{"num_hidden_layers": 13, "head_dim": 64, "norm_eps": 1e-05, "positions": "rope", "rope_theta": 10000.0, "attn_scale": 0.125, "tie_word_embeddings": false, "init_std_qkv": 0.0379, "init_std_down": 0.0542, "optimizer": "muon_variant", "weight_decay": 0.0, "warmup_steps": 200, "decay_shape": "linear", "final_lr_fraction": 0.0, "batch_tokens": [32768, 65536, 98304]}
MLP neurons of a small language model. Each row is named by its layer, matrix (up: input weights) and neuron, and shows model dimensions 48-175. Each number is 128 + 32 x the weight over its row's rms, rounded and kept within 0 to 255.
After each neuron's rows, "fires in" lists the words (lower case) most often at its 100 highest values on Wikipedia text that the model never trained on.

L9.up479 [172 117  82  95 142 111  91 138 100  74  70 156 130 145 204 143 109 119  92 117  63 101 160 128 134 182 102 117  73 139  93 157 186 170 150 136  80  76 108 116 172 171 122 116 123 125 115 124  88 100 172 128 168 158 130 149 117 120 162 152 116 169 127  73 121 118  77 143 121 143 141 104 202 125  60 167 183 133  76 140 111  55 112 129 133  90  89 120 144 117 146  94 173 123  92 144 102 174 133 106 142 165 128 131 148 201 133 117 112 130 148 123  62 147 141  86  91 169 139 111 215 121 128 162  96 168  94 134]
fires in: "is", "are", "has", "had", "will"

L9.up726 [163 122  99  97 175 120 149 141 123 139 155 147 171 167  94 145  57 137  92  87 138  52 103  82 120 105  65 134 121 157 149 176 151  79 117  98 123 108 100 157 115  81 203 151 213 159 120 144 124 131  98  92 198 183  81 151  92 126 165  55 164 156  90 117 110 188 170 163  88 154  86 143 152  88 131 119 124 113  88  96 138 149  88 159  85 102 140 124  80 123 162 133 131 163 164 147  64 144 135  39 126 129 138 138  60 154  98 107 129 150 117 135 102  69 148 154 125  89 156  98 104 153 147 129 131 101  77 110]
fires in: "in", "of", "college", "the"

L7.up63 [132  81 114 128  97 105 114  91 158 129 106  50 116 150 181 109 148 157 177  58 122 111 120 157 129 140 122 151 142 166 196  93 132  73 107  94  90 148 148 104  92 192 131 101 141 132 143  89 108 143 128 165  91 138  86 179  94 125  98 130  90 153  90 147  56 108 122 128 179 152 144  78 102  98 181 131 126 147 110 141 153 127  94 119 186 140  98 183  89  93 169 121 100  99 100  94 110 101 110 110 110 112 115 154  81 129 129  72 122 164  88 165 119 122 179 124 166 104 146  93 107 143 187 110 158  84 119  74]
fires in: "he", "she", "succeeded"

L7.up643 [127 119  81 128  86  73 104 197 186  88  65 137 144 157 176 131 114 125  82 116  96  84 112 188 132 107 187 122 207 135 163 113 105 115 134  99 129 159  87 176 131 120 162 144 124  96 107 101 134 177  58 159  85 125 139 125 104 135 107 171 115 148 136 136 180 100 109 176 104  69 143 180 100 126 150 118  92 141  64 148 168 102 128  91  61 113 154 104 107  85 129 142 129 157  94 140 119 137 166 153 213 157 131 136 144  96 150 129 129 111  84 150  88 105 166 141  96 138 127  93 131 150 148 103 115 145 100 122]
fires in: "was", "is", "and", "been", "considered", "noted"

L7.up536 [164 118 155 123 110 120 132 118 143 123 112  81 131 206  93 137 148 105  39 142 128  50 137 175 173 125 130  99 130 134 107  77  64 144 122 157 143 175 139 134 127 126  80 158 139 127 140 116 125 119  93 126 143 110 176 195 120 142 121 138  37 120 159 235 131 118 141 163  89 126 127 185 142 133 149 107 124 116 130 171 127  69 110 135 121 168 144 121 143 170  90 101 124 128 153 134  94 115  99 115 158 157 170 115  94 175  85 180 177 144 154 174  80 184 121  87 112  93 101 125 117 198 173 174 107 167 116  84]
fires in: "not", "be", "well", "according", "succeeded"

L7.up352 [168 142 121  89 170 155  65 121 131 148 112 136 145 166 109 117 136 117 134 190 116  80 107 115 161 147 110 142  61 118 152 109 122  65  95 116 153 124 160  97 175 148  98 104  87 148 157 136  82 146 150 102 114 137 115 144  73 111  93 164 176 135 110  65  84  95 128 114 116  78 131  46 150 159 110 116 139 129 113 173 110 157 107 172  77  98 113  89 108 157 124 105 161 135 151 125 112 112 123 138 131 170 109 173  99 118 122 138 169 142 178 150 170 139 113 126 155 118  98  89 137 112  97 114 105 131 123 172]
fires in: "of", "among", "the"

L2.up192 [103 135 161 129 141 105 118 126 113 146 126  93 110 110 186 137 153 170 131 130 163 147 105 125 115  94 104 148 118 184 122 105  86 115  69 170 161  58 181 153 126 158 120  83  99  90 100 129 115 113 135 187 129 155 122 161 113  64 166 185 112  98 155 129 129 109  94 111 151  90 176  99 104 120 129 162  90 122 143  95 115 162 131  73 128 112  97 158 119 152 139 124 168 134 150 102 133 148 130 167  95 123  72 189  75 121 113  99 114  99  97 102 122 138 113 202 146  77 154 111 132 206  77  64 106 151 104  59]
fires in: "also", "this", "he", "although"

L10.up221 [141 101 163 126 131 158  36 157 178 155 126 152 138 174 130 157 226  93 105  75 128 141 119 124 136 159 106 126 100 101 170 122 181  96 137 142 161 154 132 109 147 142 141 202 118 155 115 151  36 148  94 133  70  98  93  98 135 136  66  84  56  95  96 155 154 119 152 112 105 102 147 111 138 132 169 122 137 147 135 146  79 137  73 162 117 104  99 170 133  82 142 123 183 133 160 131 176 137  85 133 100 106 129  80  84 138 163 132 118 115 131 105 110 121 187 101 122 169 105 118 150 175 105 148  49 107 129 156]
fires in: "its", "his", "himself", "their", "michael", "la"

L10.up28 [121  66  58 163 212 131 166 118 163 152 143 180 105 191 130 123 114 110 135 156 110 147 118 125 159 197 143 127 105 134 139 190 124 123 144  94 132 101 108 157  48 117 133 131 126 142 116 177  42 153 137 153 115 161 170 141 147  70 145 135  93 105  79 121 109 124 146 110 117 124 113 199 129 111 190  79  94  99 180 128 110 138  74 133 167  67  90 146 110 114 103  67 116 112 175 117 119 123 147 160 120 165 130 102 120 147 160 132 135 111 115 124 119 157 202 106 148 156 135 151 103 107 136  86 122  91 105 167]
fires in: "two", "several", "some", "many", "three"

L9.up407 [126 161 131 158 174  55 113 189 122 132 162 146  91 218 144 105  64  96  84 139  96 118 118 115 124 163 192  97 122 122 142 119 164  92 141 151 155 121 115 154 138 114 132 182 156  97 191 189 148 129 125 111 116 106  88  86 144 120 138  71 111 133 189  95 108 122 197 170 144 191 102  88 146 142 130  59 146 114  70 120 144 171 119 148 108 152 129 110  59  93  74 114 103 121 102  71  68 121 151  91 110 150 100 103 166  89 121 121 110 126 103 130 120 131  63  88 112 121 160 139 136 155 155 143 143 172  98 175]
fires in: "school", "museum", "house", "college", "park", "building"

L7.up75 [132 111 126 125  75  85 176  75 132 126 115 117 126 133  89 139 158 143 114 100  93  86 109 157  88 157 157 135  82 109 132 172 107 127 198 109  95  69 155  64 131 143 111 119 107 146  77 220 150 105 163  93 131 135 145 128 109 139 164 140 148 150 103 119 125  93 144 149 145  91 123 130 172 108 118 109  85 137 113 123 185 123  94 177 112 184 128 140 114 143 154 108 102 176 175 103 156  75 102 167 158  88 109 207 153 153 117 204 126 137 122  68 118 129 155 111 154 125 147 153  73 144 131 149 187 136  98 117]
fires in: "in", "for", "star", "battle"

L9.up634 [145 106 179  82 157  91  86 152 117 191 134 190 132 149  92 142 147 143 153 106 180 113 194 190 112 135 158 158 116  67  82  74 105  99  92 144 114 167 123  97  89 135 132 192 162 168 105  79 112 115 124 174  89 191 187 172 111 121  28 135 176  55 156 112  98 118 159 100 173 172 151 114 156 140 180  60  97 146 139  95 153 113 128 133  87 126  83 130 118  76 170 170  98 120 145 106 104 161 105  82 126 105 116 170 100  99  92 111 120 141 119 204 132 143 139 136 151 140  95 137 164 168 146 138 115 119  76  63]
fires in: "on", "john"

L10.up167 [140 112  74 105 143  92 117  99  93 140 147  99 181 170 145 134 114  76 127 177 124 182 175 106  86  72  97 124 127 208 146  97 111  99 110  98 101 149  94 123  65  97 175 177 136 156 166 101 120 114  92 158 152  75 104 105 128 123 111  86 125 131 116  86 160 165 145 169 102 219 147 125 144 140 112 127 118 158 142 111 122 165 107 177 111 177  91 147 136 104 177 160 150 106 176 189  89 114  71 128 123  65 150 131 134 164  88  98  84 130 128 131 175 160 104 113 102 119 148 117  92 144 142 117  89 156  60 120]
fires in: "of", "in", "along", "near", "alongside", "on"

L5.up385 [153 106 134  79 128 133 108 131 113  82 176 181  65 168 141  89 137 125 111 118 104 177 126 103 134  92 137 103 157 159 153 121 113 132 154 109 178 126 105 153 161 167 163 106 107 145  88 136 167  66 147 139 166  88 119 124 141 146 162 176 122  90 119 118 136 159 163 128 110 106 158  78 146  93 117 129 109 146 109 122  81 142  71 179 204  69 144  96 144 152 130  76 160 126 132 112  85 108 100 119 177  94  86 149 160 219 126  79  52  84 115  79 139  87  98 125 140  95 147 136 131 119 106 111 100 203 174  87]
fires in: "lost", "won", "los", "winner", "winning", "playing"

L5.up274 [122 121 126 106 103 120 107 116 149 104 160 137 187 107 139 125 121  81 129  58  97  90 113 120 105 210 137  76 111 160 106 191 112 108  91 159 161 111 141 156 166 151 134 142 123 113  75 136 139  92 129 117 153 106  82 108 150  90 111 160 172  70  57 120 116 130  62 110  93 161 121 142 188 132 131  91 148 111  82 133  89 169 107 141 110 108 102 141 151 146 104  85 109 115 115 174 144 123 162 114 124 100  90 104 132 142  78 128 155 118 174 154 119 111 100 109 119 136  84 177 116 139  93 168  93 155  90 190]
fires in: "by", "it", "of", "households"

L5.up480 [138 108 117 145  95  78 114  89 132 127 134 161 139 130 150 110  95  94  79 178 115 116 113  93 162 151  61 136 148  76  67 171 125 129 170 119 121  60  96 152 128  77 146 223 157  88 123 175 155  95 110 125 100  99 156 152  77 152 109 149 166 119  99  65 160 155 143 116  98 121  92 126 116 105 153 131 111  78  69 128  77 124 100 159 154 127 118 133 107 102 100  63 164  99 123 130 200 124 162 151 103  86 127 129 143 143 135 160 124 119 127 130 139 149 160  93  89 129 159 146 132 142 112  98 110 144  93  94]
fires in: "many", "those", "of", "top", "few"

L6.up12 [ 84 153 124  73 106 115 174 154 132  84 132  97 121 139 129 195 111 143 159 162 139 150  99 133  66 114 123 127 137 200  98 170 149 125 108 169  89 131 117 179  92 158 161 168 136 145 128 179  98  90 156  94 157 160  85 169  88 126 111 153 101 138  63 145 120 147  98 104 139  93 150 129 172 149 132 148 124 165 157 196 146 124 138 100 137 103  97 111 136 171 103 137 126 123  61  98 110 157 142 120 120  82 165 125 155 107 156 141 103 169 113 167 151 160 126 105 154 148  97 179  71  94 105 164 151 170 100 139]
fires in: "at", "with", "for", "against", "to", "attended"

L9.up13 [ 75  84 148  96 117 159 140 176  94 121 159  77 171 148  77 118 108 105 220 111 130 147 100 138 155 100  97 184  70 132 143 120 154  88 133 165 115  94 105 175  36 135 177 135 150  94 157 129 110 144 131 151 131 111 101 118 138 144 144 132 202 100 110 122 130 159 193 111 163 143 120 132 108 150  99 133 135 138 134 151 127 153 112 152  48 130  90 211 101  85 112 129 110 149  72 128 161 136 134  86 172 150 127 180  77 124 105 151  99  99  99 139 135 132 104  47  52  75 114 214  95 152  88 160 120  90 106 147]
fires in: "from", "at", "in", "of"

L9.up663 [100 105 145 116 169 101 179 159 120  94 177 123 138 141 148 118 118 161 135 172 146 168 102 128 107 111 139 120 178 145 121 117 138  96 131 133 185 138 124 189 164  91 142 152 137 178 117  94  76 150 117 105 174  68  69 134 142 160  91  86 162 122 161 117 114 131 138 144 139 169 157  70 185 153  94 120 136  76 169 157 156 146 118 116  17 149 142 129  97 130 138 136  86 148 102 106  82 117 123  89 125 129 162  56 127 170 115 135 115 145 130 182 147 115 166 182  97 155 102 134 137 165 106 157  69 159 102 151]
fires in: "school", "college", "isbn", "club", "schools"

L10.up365 [120  69 152 111 107 109 129 140 134  94 138 125 121 160 147  92 129  88 135 161  74 117 151 147 160 185  67 141  72  92  63 104 123 120 125 123 225  82 185 139 108  85 140 193  64 123 154  63  86 167 144 158 106 117 146 120  87 122  76 130 121 148  62 116 151 135 188 173 146 104 109  45  95 140 167  90 131 164 179 101 165 100 163 118  48 132 142 129 105 184 112 145  87 114 131 127 140 120 146 135 108 142 186 149 106 141 129 115 165 142 160 119 119 168 129  66 121  65  98 157 143 130 161 121 147 129  95  98]
fires in: "in", "on", "history"

L6.up175 [120 178 145 181 113 142 136  60  85 124 124 180  94 153  58 153 107  85 145 194 109  95 117 149 189 134 132 158 163 165  64 177 119  96 116  98 118  98 118 180  75 163 148  92 112 125 106 137  98 122 117 111 114 127 143 123 177 165  97 160  71 132 136  79  65 155 124 143  68 178 155  97 122  94 136  94 125 109 113  98 126 160 113 196 134 147 141  94  71  92  65  99 145 130 100 122 132 116 102 198  79 144 108 145 141 183  54 156 159  66 142  85 111 108 121 111 130 138 118 103 107 198 163  94 105  85 116 101]
fires in: "two", "several", "many", "of", "numerous"

L2.up151 [107 146  88 144 128 126  80  87 145 159 125 102 128 138 198 160 133 120 157 124 143 135 122 126 130 114  85 130  56 130 128 121 135 129 119 141 150 139 149 100 123 157 126 115 124 114  53  85 113  97 110 193 119 143 111 164  88 128 119 115 117 128  80 137 125 143 149 148 124 140 128  88 187 111  96  91 195  87 101  88 126 135 126  77 111 174 146 159  89 156 120 123 144 113 106  86 145 154 114  97  57 111 139 151  81  65 124 107  66  88 139 132 169 175 162 149 164  97 122  73 102  87 178  76 173 139  81  86]
fires in: "which", "this", "who", "he"

L9.up629 [167 143 150 113 126 140 123  40 146 163 176  61 133 142  99 143 162  91 206  69  93 168 147 132 117 140 125  90 110 135 186 109 103 134 105 129  84  91 135 106 155 106 193 140 176 133 144 133 132  85 170 113 181 128 136 150 143 124 114  49 124 112  93 147 186 148 138 144 142 216 108 142  81  60 190 111  54  62 131  61 126  69  97 149  88 138  99  97  97 148 156 142  86 138 144 105 127 139 132 152 112 103 128 157 152 167 117 112 143 145 182 137 134 139 131 118 177 134  92 138 142 142 158 139  85  84 135 148]
fires in: "in", "to", "title", "championships", "cup", "games"

L9.up259 [156 119 163 178 130 138 167 135 199 138 111 157 123 179  35  63 122 121 116 145 114 112 194 139 132 175 158 141  77 181 154 128 113 139 167 174 118 170 113 101  78  95 123 129  96 149 178 148  96  88  86 102 155 179 187  81 158  77 146 188 101 132 135 155 129 150 150 161 130 149 175 178 135 163 168 105  67 132 135 168  55 178 119 145  61 157 200 150 167 104 126 136 171 121 112 137 143 134 169 126 173 108 113  75 143 111 147 170 126 127 106  88 143 109 149  86  94 128 139 147 112 131 164  89 131 125  94 163]
fires in: "of", "s", "his"

L2.up320 [114 108 154 114 166  58 123 155 123 138 127 122 105 182 126 124  57 123 157 145 143 116  89 148 143  72  76 130 109 123 202 161 117 101 132  95 100  88 181  78  56 101 118 133  75 135  87 134 106  46  76 127 114 168  87 110 158  92  86 130 136  75 125 119 159 136 141 152 115 150  72  97 138 128 126 120 128 153 157  91 131 172 121 100 165 109 112 122 147 166 135 155 179 146 124 124 130 149 190 114 151 140  94 151 113 119 199 158 118 131  98 118 111 146  93 121 160 144 128 136 162  84 141  98  67 120 166 193]
fires in: "his", "her", "their"

L9.up725 [161  86  62 143 112 160 164 126 170 146 168 117 118 157 170 160 183 114 128  45  67 129 140  98 115 121 108 161 143 121 145 152 114 116  85  98 104 153 191 114 136 156 133 100 151 122 132  76 155  95 127  71 139 201 139  89 132 124 161  90 111 146 121 127 117 125 182 155  85  90 149  87 139 104 124 162  65 122 156 136 132 140 129 186 178 101 128 102 105 112 124 140 107 163 249  86 146  89 148 140 135 142  94 110 118 154 143 151 144 157 134 140 133 148 203 136 146 152 105 125 153 201  69  93 101  90  95 128]
fires in: "in", "acquired", "across"

L7.up365 [129 130  85 179 117  82 147 137 165  88 130 125  91 160 166 180 126 103  80 133  94 122 176 129 142 138 155  86 136 140  98 161 107  59 130 154 139 125 119 157 150 114  91 149 157 157  83 196 130 156  73  84 130  74 119 129 150  99 132 130 154  99 107 119 155  94 168 206 129 113 132 141 117  64 150 131 164  63 101 147 144 203 105  77 122 101 157 124 180 160 144 151 124 123 131  89 178 103  90 102 172  88 129 130 178 144  90 121 158 102 134  98 131 164 106  92 193 140  95 169 125 111  98 100 159 140 141 146]
fires in: "of", "have", "been", "the", "by"

L7.up320 [151 139 155 164  87  79 169 113  64 121 122  87 138 149 158 129  79 113  75 232 120 105 122 152 119 156 145 192 112 173  96 131 138 149 106 145  65 113 127 121 171 121 156 140 127  97 165 112 152 136 126 123 146 123 119 125 142 128 135 100  73 124 199 129 124 115 146 109  90 110 122 165 132 108 117 106 147 125 114 102 154 106 161  87 140  69  82 149 167 137  58 135 159 197 141  98  73 204 161 157 131 157 132 162 133 151  74 237 137 127 159 126 123 156 168  60 124  92 170 105 141 132 127 144 180 164 113 111]
fires in: "to", "also", "be", "considered", "is", "not"

L6.up550 [123  70 135  40 134 135 181 155 129 154 102 162 101 152 132 125 139 161 112 164 157 165 125 129 134  84 124 180  94 103 174 129  86 141 127 159 124 130 113 112 116 124  95 141 209 145 172 103 118  84 106 167 140 110  77 168 130 168 159 166 112 116 100 151 118 156 115  97 144 100 151 132 163 159 126 110 110 122 148 130 133 160 138 156 165 125 123 116 119 153 121 169 139 137 131 109 101 138  63  95 136 111 119  98  93 168 165 118 175 159 132 136 112  89 142  94 139 149 116 156 162 148 192 146 129 211 112 148]
fires in: "to", "3", "side"

L7.up728 [134 173 179 156 103  89  88 164 137 152  98 134 110 166 173 122 120 188 102 126 125  70  78 184 137 159 145 144 129  65 167 139 171 118 126 137  91 161 128 127 149 127 158 151 190 113  82 135 116 124 145 129 116  86  73 112 170 135 105 180 115 129  82 127 132  78 147 159 116  93 143 108 182 131 103 165 116 127  74 160 171 102 114 147 123  88 104 139 146 118 150 101  58 180 162 130 104  99 124 128 189 113 134 131 109 124 129 152  82 156 124 114 115 130 151 160 145  97 153 158  71 133 182 135 158 120  86 169]
fires in: "of", "in", "for", "with"

L9.up33 [133 156 190  96 117 103 107 139  96 130 105 205 184 204  97 133  67 130 189 122  96 118 150  71 100 146  97 106 176 119 163 139 114 111 168 169 145 105 105  94  88 138 126 130 110 127 177 185  97  83 148 106  85 128 118  93 125 126 146 114  75 112  98 137 147  94 140 110 141 124 138 159  99 142 150 134  94  85 133 108  57 114  98 104 104 157 141 131 130 174 153 129 145  76 164 117  93 129 155 139 133 131 119  50 143 136 149 124  52 102 156 132 113 190 195  92 144 108 150  98 119 188 196 144 115 184  95 150]
fires in: "s", "its", "our"

L7.up489 [136 165 130 143 127 191 131  86 183  95  98  94  99 170 103 131  83 114 135  83 155 165 153 122 116 157 138 135 147  81 160 136 121  62 113 145  79 127  68 152 132 168 157 159 135 109 126 146 172 162  80 106 106 161 121 143 139 163 150 128 127 172 100 136 142 148 162 125 101 105 164  96 116 144  77 186 136 108  91 126 138 170  98 134 125  63 176 158  94 111 113 140 112 143 187 227 128  75 151 100 139  86 154 211 122 115  85 162 108  89 131 120 117 137  96  78 164 103  82 127 145  87 111 191 153 140 112  93]
fires in: "of", "to", "in", "at", "military"

L9.up58 [106  73 168  71 118 124 127 187  57 117 154 145 122 146 115  80 100  93 188 122 108 152 212  45 141 182 130 125 144 174  92 147 184 143 159 148 166  90 133  96 175 143 149  72 176 147 158 119  95 172 174 122 145 133 119 125 100  65 165 145 162 107 136  66 107 106 118 132 162  99 129 138 163 148 140 164 118 170  80 191 126 135 122 122 106 135 151 131 103 125 129  63 177 107 111 148  64  79 147  53 156 168 162 112 120 123 181  64 167 140 128 157  97  79 132  99 114 103 163 129 144 196  99 183 120 109  94  83]
fires in: "was", "is", "has", "and"

L7.up556 [ 84 147 184  99 152  94  79 127 154  93  74 116 123 114 136  55 116 148 110 150 221 112 190 140 163 168  90 196 140 106 109 128 176 107 112 171 101 186 100 168 139 184 150 157 174 105 127 125 122 119 116 155 154 124 151  70 113 148 105 176 106 110  83 135 104  91 150 163 143 104 203  88 159 141 128 202 134 165 137 121 137 141 157  97 134 135 134 125 129 103 140  98  95  94 108 146 109 139 119 111 164  60 167 160 188 162 110 134 105 141 103 173 117 133 123 135  95  93  93 145 110 104 171 165 126 110 116  93]
fires in: "of", "with", "in"

L9.up506 [129 132 162  93  75 109 168 123 158 151 118 117  92 155 100 119 161 137 183 120 115 149 129  91 134 168  90 158 127 121  98 156  85 126 143 124  77 124 157  82 171 126 171 136 127  90 190 161 156 124 164 162 101 135 113 125 129 140 140 114 121 128  95 134 151 177 136 175 126  83  65 131 139 136  91  88 139  92 101 111  70 162 195 190 137 150 170 105 110 115 106  92 126 168 126 138 139 104 149  96 111 172 100 157 117 183 158 157 111 132  33 161 125 120 157 130 152  77 136 177 177 155 179  97  95 140 149 105]
fires in: "and", "in", "from", "to"

L5.up137 [ 98 101 120 154 108 169 147 119 147 120 128 162 118 173  91  89 114  45 162 158 172 139 152 139 128 155 166 167  94 142 127 158  62  87 118 127 177 110  89 103 121  60 112 121  99 120 152 148  70 112  79 122 131 119 109 165 128  82 117 195 100 110  98 102  84 156 190  99 108 138 148 144  97 180 141  81 139 131  64 122 111 117  51 147 147  68 114 131 121 105 147  67 121  98 147  61 176  91 156 164 120  97 101 152 158 106 135 123 163 128 186 113 111 148 150 112  92 166 131 117 118 172 145 105 104 119  95  99]
fires in: "many", "several", "of", "various", "other", "these"

L7.up35 [133 115 131 106 156  93  68  84  99  62 113 105 122  69 126  80  99 159 121 150  68 133 141 118 150 140 138 168  93 133 106 158 116 160  89 128 117 144  40 152 125 123 136  71 181 160  83  99 140  82 131 107 159 172 128  99 129 105  92  94  81 119 128 175 139 127 163 128 137 143 185  88 174 136 142 121 165 119 136 138 107 146 145 180 116 103 163  93 133 181  99 101  87 141 127 149 174 152  78 107 134  92 130 128 100 167  62 111  91 129 139 108 179 175 115  90 158  80  89 208 120 196 163 152 124 138 126 135]
fires in: "released", "by", "founded", "elected", "of"

L6.up68 [125  94  73  93 137 124 103  85 138  93  68 159 112 116 122 166 173 119 101 147 157 161  84 155 117 182 134 118 126  87 119 219 124 105 150  69  86 148  86 114 159 185 154  86 142 154 134 100 164 121 130 178 153 156 158 125 175  90  79 183  87 104 121 136 162 115  94  69  94 136 118  67 178 106  87 142 146 171 142  99 100 139 109 120 138 158 113 122 132 169 116 112 128 145 142 112 147 114 114 144 170  95 199 158 180 134 136 112 139 169 109 128 149 131 111 116  97 125  90 146 104 113 159 135 139 199 117  98]
fires in: "lost", "did", "sold", "won", "left", "out"

L10.up738 [134 106 140  81 116 102 128 156 119 142 120  98 121 145 136 108 174 108 176 166  70 144  80 200 120 139 128 106 160 175 152 115 188 151 141  87 128 136 165  98  97  88  84 137 124 121 136 103 145 175 188 123 118 139  84 129  98  96 136 110 110 125  99 148  89 127 133 190 142 155 167  93 175 145 134 119 108 137 106 120 100 125 166 126 121 128  80 109 160 150 133 169 164 121 104 149  75 150 180  86 146 185 106 136 129 128 176 103 131  76 112 142  87 140 112  70 123 107 139  62  93 125 161 131 118 112 158  77]
fires in: "she", "has", "her"

L9.up284 [ 96 122 129 221  96 161 115 160 142 117 162 148 142  92 107  63 146 161 102 166 149 111 108 141  91 116 163 130 118 133 101 113 152 161 165 126 120 141 148 152 163 114 134 162 120 157 126  71  92 168 110 179 108  91 176  58 135 144 155 147 121 166 147 173 125 131 108 191 131 200 101 141 138 129 109  91 179 179 143 161  92 146 102 128  96  71  94 198 155 113 168  98  64 183 145 125 125 104 122 120 123 156 157  35  62 143  89 111  93 119 147  78 183 114 147 148  93 104 163 126 112 138 103  73 153 132 135 121]
fires in: "of", "for", "as", "on"

L9.up394 [147 107  94 142 155  71  90 129 148 113 102 166 130 113 207 133 176 145 127 151 103 112 161 161 114 171 140 153  89 149 118 176 150 127 141 112 147 117  62 139  76 133 119 119  92 121 172 130  63 127 144 137 174 175 186 109 119  70 109 186 105 109  99 147 133 140 102 107  96 128 142  85 170 214  91 155 127 150  64 148 114 120  72 137 167 117 112  95 117 115 104 120 170 175 105  76 131 138 145 105 145 111  77 164 136 153 117 155 140 129 171 161 178  72 136 187 136 168 120 127 194 156 140 161 145 143 132 148]
fires in: "are", "area", "areas", "is"

L6.up711 [135  96  79  99 114 174  98 128  99 116  72  61 106 169 143 158 155 165  88 156  80 151 116 110 126  69 173 141 103 118 112  79 124 115 115 121  99 194  99 137 151 129 101 114 131 130 161 170 132  91 115 135 106 159 165 170  89 125 127 145  88 145 133  93 132 116 133 126  93 133  61  77 140 165  69  80 110  63  76 158 132 166  77 126  49  93 167 102 145 140 116 100 135 100 158 115 127 172 118 155 180  58 135 144  99 130 178 118 189 155  79 121 130 137 181 123 130 102 191 155 128 105 167 108 136 193 122 113]
fires in: "to", "without", "jewish", "him"

L6.up459 [142  70  99  81 156 156 102 112 157 146  98 141 116 164 166 111 132 107 126 184 189  82 147 103 112 113 115 183   3 181 149 115 169  55 131 164 159 155 197 128 154 130 130  96 144 153 112 147 110 188 111 157 157 125 103 106 139 162 163 165 143 180 108  86 112 176 162 103 135  99 120 171 177 106 105 102 135 160 168 118 108 125  66 171  26 122 130 110 103 143 130 117 162 144 119 128 162 134 186 109 149 144 156 172 127 134  86 152 139 166 143 120  91 149 126  79 149  87 131 138  91 165 153  91 123  93  81 128]
fires in: "of", "in", "york"

L10.up50 [142  77 102 148 148  74 138 127 167 115 150  60 165 154 110 107 139 146  88  69  68  95 158 143 112 132 119 184 162 100 183 122 152 114 108 111 124 132 130 196 146 132 132 172  65 114 149  57 172 122 136 129 135 162 115  99 170 105 139 111 124  98  65 116 124 131 140 127  88 146 140 145  93 145 128 100  49 146 154  96 173 168 174 141 165 127 164 116 128 179  88  87 167  44 124 110  94 145 148 143 120 136 122 155  99 144 157 138 176  58 110 168 175 107 126  98 131 129 115 139 163 104 102  60 109 138 123  53]
fires in: "in"

L7.up641 [127 147 162 116 132 102 145 183 112 117  69 126 126 137 133 102 183 203 145 152 125 104 157 112 160 159  65 137 120 182 172 176 145 165 140 135 128 163 144 131  81  91 151 159 161  64 147 165 129  87 120  82 140 122 146  62  95 148 190 140 157 119  72 145 114 141 160 172 141 155 138 143 139  95 145 169 132 114 155 137 156 169 146 160 149 116 120  97 133 105  89 162 144 150 121 135 117 147 125 106 182 117 114 155 178 204 143 140 136 100  70 137 109 144 172 174 108  49 165 100 153 145 172 170 117 144 104  84]
fires in: "and", "of", "or"

L10.up93 [102  89 121 162  80  69 146 186 136 150  76 139 103  90 120  76 184 151 108 133  86 124 175 173 130 135 128  79 149 115  98 169 152 184 175  97  95 173 110 113 108  90 122 133 135  75 144 115 116 214 115 161  98 138 132 118 110 112  89 118 121 103  63 153 137 146 137 121 111 122 107 153 137 164 216 164  94 126  97 130  79 108 163 137 127 104 131 152 126 135 129 126 159 174 108 119 148 133 105 120 133 174 113 122 161 199 170 101 165 122 123  96 127 114 109 173  62 136 180 135 105 128 121 109 118 108 161 110]
fires in: "was", "were", "are", "been", "is"

L9.up767 [145  76 101 131  74 147 132 121 142 157 150 136  96 162 150 117  78 103 131  71  72 196 119 168  76 127 130 108 155 116 159 184  71 139 152 101  95 124 203 100 121 194 107 148 123 135 171 150 127 117 210 147 159 108 126 155 167  93 134 127  93 102 107 121 161 140 122 149 117 155 148  62 139 162 167 117 129 101 129  80  99 118 127 134 167 113 123 193 111 123 133 188 156 174 167 144 111  78 166  95 144 156 114  83  53 154 158 150 173 160 118 108  83  94 137  99 160 158 134 173 106 130 171 142 102 128 126  94]
fires in: "to", "s", "his", "returned", "was"